config.toml
d_model = 640
n_head = 5
activation = "reglu"
rope_base = 5720.0
attn_scale = 0.0884
tie_embeddings = false
init = "normal"
init_std_up = 0.027
steps = 2692
dataset = "wikipedia_en"
MLP neurons of a small language model. Each row is named by its layer, matrix (gate and up: input weights) and neuron, and shows model dimensions 570-633. Each number is 128 + 32 x the weight over its row's rms, rounded and kept within 0 to 255. A neuron's up and down rows have the sign that makes its largest values positive.
A block is one neuron, or neurons of one layer that tend to fire together. Before each block is what it responds to, as a language model described it from the Wikipedia text at the highest values.

Description: Transitive verb endings. Final token of a main verb that takes an object or clause next, often the -ed/-ing/-s piece, mostly speech or judgment verbs: recommended, insisted, awarded, rated, calling, restoring.
L7.gate21 [117  59 139 176 114 183 164 146 108 106 104 178  97 105  95 127 107 155 137 167 126 192 145 190  97  88 141 106 138 137 168 113 159 132 143 209  82 132 139 136 118  98 147 182  90 119 100 147 100 105 137 122 170  87  75 120 117  96 134 167 155  73 145 153]
L7.up21 [174 128 118 130 111 140 134 120  72 119 137 175 126 156 140 107 122 109 146 119 176 180 138 138 133 150  70  81 126 130  92 130 205 165  46 114 128 171  97 128 122 134 118 125 112 162 148 110 195 168  94 118 147 136  89  70 177 174 117 129 191  24 173 125]
L7.gate89 [187 159 147  54 122  90 186 119  77 131 186 136  81  86 109 125 115 164 117 138 139 113 125  95 110 183 143 132 111 128  91 134  52 127 132 146 132 135 125 143 146 127  90 166 138 100  65 101  88 103 202 126 131 117  82 123 195  73 157 104 124 192  72 118]
L7.up89 [101 173 153 163 152 114 119 116  95 190 151 144  94 130 113  86 154  97 111 110 121 165 173  72 119 208 123 154 140 133 113 137  85 128  81 159  83  99 196 128 153 147 112 176 132 168 124  89 147 113 212 163 104  70  86 106 140  95 139  99 124 155  79  93]
L7.gate398 [187  90 157 157  88 137 114 133 105 124 124  90 171 145 135 204 174 117 136  84  83 173  78 141 193 118 153  81 112 126 163 103 188 132 149 117 110 124 140 127 147 130  94 105 157 145 108 106 154 119 123 108 153 105 133 143 114 154 118 136 121 116  56 144]
L7.up398 [ 71 102  99 114 113 128 117  99  90 105 154 150 223 104 164  66 124  75 137 158  84 149 128 127 156  94 120 122 119  89  91 118 139 147 122 133 125 111 101 123  62 115 147 166 137 127 178 166 108 133 111 149 145 132 116 119 151 136 131 137 107 173 100  74]
L7.gate655 [166 104  81 117 128 142 100 124 113  76 156  98 148 132 101 139 161 152 116 161  93  71 177 182 121 155 136 179 123 115  79 157 153 145 146 117 169 139 111 114 136  92 136 169 116 108 101 130 158 135 157  41 171 130 147  65 103 193 150 153 112 142 114 135]
L7.up655 [ 69 101 190 188 152  76 173 113  77 124 121 103  77  96 121  86  94 115 129  98 139 101 170 147 155 134  96 166 202 181 147 131 153  94 186 117 155 156 114 151 159 101 137  94 186 139 131 134  86 148  96 156  81 139 143 124 134  67  83 144 172  74 121 149]
L7.gate788 [172 159 134 138  81  84 150  96  92 158 151 107 124 180 211 135 166 115 150 128  93 107  99 115 142  88 154 135 163 101 170  77  93 109 134 102 132  78 100 146 160 169 142 117 109 165  92 134  98  84 131 124 170 116 187  86 105 136 145 121 118  98 117  77]
L7.up788 [194 100 151 131 134 123 113 100  98 163 100 104 153 186 192  96  73 155 130 188 101 120 136 210 101 113 113 160  96  74 111  79 112  98 112 125 136 139 118 112 136  94 150 162 148  97  74 153 155 185 103 133 146 114 183 118 127  62 117 169 133 137 127 134]
L7.gate1084 [122 190  98 168 109 122 116 182 100 172 196  90 121  97 154 131 149  81 130 138 161 215 210 129 114 146 119 144 138 151 114 152 167 131 119 176 161 143 175 164 152 121 174 169 101 117  84 142 162 115 104 127 192 133 113  95 122 203  98 175 147  57 115 157]
L7.up1084 [112 125 143 157  96  95 121 135 138 139 128  80 206 129 109 123 161  82 172 136 155 137 108 127 139 127 131 125 107 131 153 171 171 159 123 118 195 144 140 149 128 165 119 116 115 182  95 182 118 103 137  93 170  98 115 106  93 189 123 114 103  77 125 158]
L7.gate1102 [104 149  99 149 219 103 145  45 131  60 120 113 118 107 101 112  61 120 130 125 128 146 134 124 188 189 135 150 128 186 173  67 134 163 133 138 132 108 142 116 144 156 127 125  95 109  25 124 129 117  88  96 139 129 113  93  89 146 146 162 152 153 133  97]
L7.up1102 [153 172  78 150 139 121 141  85 150  85 135 139 132 114 118 121  85 150 114 148 166 136 121 135 175 152 174 139 154 121 172 109 208 137 134 129 133 129 105 114 134 153 104  91 129 101  69 144  97 108  92 128 113 138 145  73  93 161 158 127 112 143 169  95]
L7.gate1700 [122 134  80 109 140 116  76 141 184 121 135 107 131  95 112  71 183  98 182 169 161 156  86 125 160 146 103  96 123  91 166 140  96 159 131 127 117 183 146 118 116 122 129 167 164  85 130 113 124 157 148 158 157 123 157 156  96 138 122 173 103 149 161 137]
L7.up1700 [185 169 109 105 129 147 121 133 108 149 115 158 105 153 195  89 101 128 180 128 199 107 172  67 102 112 117 131 116  75 112 161 162  98 186 103 153  94 105  92 103  99 118 128 113  86 150  88 156 112 124 176 171 188  69 145 120 122 112 146 144 147 173 148]

Description: Connectors inside proper names. Conjunctions and prepositions (and, of, for, in, on) linking words inside multiword institution, award, or title names, e.g. Securities and Exchange, Society for.
L7.gate82 [142 121 112 190 146 100 185 169 135  81 122 100 172 125 104 149 168 136  87 133 118 174  82  86 128 104 159  80 172  97 172 172 148 181 144  77  99 140 161 161 103 170  84 123 127 166 100  68 165 193 101 106 132 173 107 106 210 135 134 117 113 174 122 162]
L7.up82 [101 200 104 133 112 127 212 141 130 133 159  90 192 116 105 152 143 173 139 179 133 107  73 104  94 105 106 155 117  98 122 166 131 212 145 149 112 105 186 128 118 144  85 140 160 136 169  95 133 118 143 134 103 168 199  71 167  99 129  91 116 107 174 118]
L7.gate193 [110 134 103 130 150 132 140 143 149 148  73 106  76 116  19  78 160  94  95 180 131 186  99 185 122 203 123 113 129 133 165 106  99 163 174 111  80 127 166 175 128 185 190 136 143 121 128  49 119 125  98 103 160 119 137  89 139 191 125 105 132 146 122 143]
L7.up193 [126 144 178 214 108 108 108 155 160 135 134  83 116 143  54 117 117 147  94 182 179 121 118 142 105 107  88 106 202  64 158 150 124 183 148  84  85 165  85 153  93 119 131  41 158 110 128 144 107 139  71 137 118 110 109 125 159  94 132 103 142 172 116 107]
L7.gate204 [165 130 114  97 184 171 172 109  80 208 146  38 125 169 136 102  98  99 178 120 105 191 147  91 168 132 114 163 127 130 131 171  72 125 137 123  92 170 135 104 134 127 130 115 156 163 144 136 113 144  93 168  98 106 149 111 142 185 188 183 126 120 159 168]
L7.up204 [152 144  67 126 135 142 193 117  94 187  90  99 119 126 178  97 143 165 138 125  92 123 134 100 172 166 117 124 136 111 170  65 166 108 181 113 111 122 136  83 170 172 171  77 173 180 134 106  95 171 126  61  99 140 172 109 205 156 168 162 156 117 178 162]
L7.gate608 [127 129 134 144 126 157 174 171 129  83 127  42 138 131 157 131 123 131  96 147 117 103 117 135  83  54 114 106 142 138 109 113 148 161 137 131  80 122 185 164 115 133 122 121 121 130 149 173 163 134 129 163 157 180  78 108 195  94 107 140 207 179 114 136]
L7.up608 [110 154  78 129 121 102  92 141 111 124 135 104 124 127 129 127 159 145 133 117 125 100 113 211 161 113 109 122 134  96 132 129 133 106 146 128 147  99  26 134 106  85 117  93 126 162 126 154  86 130 170  84 160 129 164  69 184  84 131 141 161 111 147 105]
L7.gate633 [130 148 114 146 125 123  95 150  84 162 137 139 143 156  94 110 109 117  56  93 110 151 125 114 153 155 146  53 125 145 125 171 140  84  95  92  98  94 153 173 154 117 105 124 185 131 141 137 120 120 184 125 123 107 175 120 146 150  94 220 140 111 126 210]
L7.up633 [153 120 175 130 160 149 124 133 122 114 132 164 100 157  87 165 161 144 138 129 126 152 142 163 133 123 209 128 124 144 145 119 166 136 165 150 195 139 126 164 127 136 139  81  99 170 100  92 120 133 134 145 125 140 162  99 109 154 125 112 123  92 179 126]
L7.gate1015 [ 78 132 109 127 113 130 129 117 120 125  83 116 102 109  54 104 176 156 110 140 141 135 118 131  97  90 129  79 207  84 115 110 210 100 122 133  94 152 172 139 118 107 101 101 111 131 127 138 142 142 125 143 194 148 151 150 146 138 150  95 125 126 119 157]
L7.up1015 [136 186 151 171 159 111 165 160 121 156 107 132 138 157 140 127 131 168 101  96 130 125 143 137 127  97 140 151 145  73 116 177 157 110 133 169 128 167 152 185 174 107  90  88 116 131 104 117 140  84 138  60 158 144 129 105 115 157 142 150 151 120 196 138]
L7.gate1139 [141 116 106 132 105 144  89 131 153 158  66  75 162 196 119 129 153 129 160 117 192 163 109 113  70 115 170 118 135 156 136 122 125 154 142 149 170 140  90 205 168  80 126 123 107 144 139  96 100 163 172 120 174 153 103 121 123 131 113 135 168 133 171 156]
L7.up1139 [200 116 162 169 165  35 135 131  91 158 205 103  87  89  93 164 142 127 106 101 147 114 138 154 131 143 144 142  84 123 153  93 138 153 163  83  93 128 141 135 149 146 153 123 110  79 116 162  75 160 151  97 175 105 162 119 189 136 132 132 129 115 113 128]
L7.gate1478 [ 85 127  13 137 171 212 149 109 149 121 167 111 144 119 134 129 152 116 171  90 148 115 111 173 135 128 109 173 121 141 147 134 154 136  86 161 121 139 159 113 158 117  44 156  97 123 168 212 149 105 152 129 152 173 120 125 182 129  86 171 145 121  79 120]
L7.up1478 [100 146  97 185 169 133 147 151 176 159 181 112  95 104  95 107 155 114 148 113  97 124 156 125 142 176 149 132  66 109 116  86 133  98 140 101 128  84 143 164 147 134  99 138 132 184 167 132 165  81 126 104 109  59 136 122 154 126 156 123 135  61 114  84]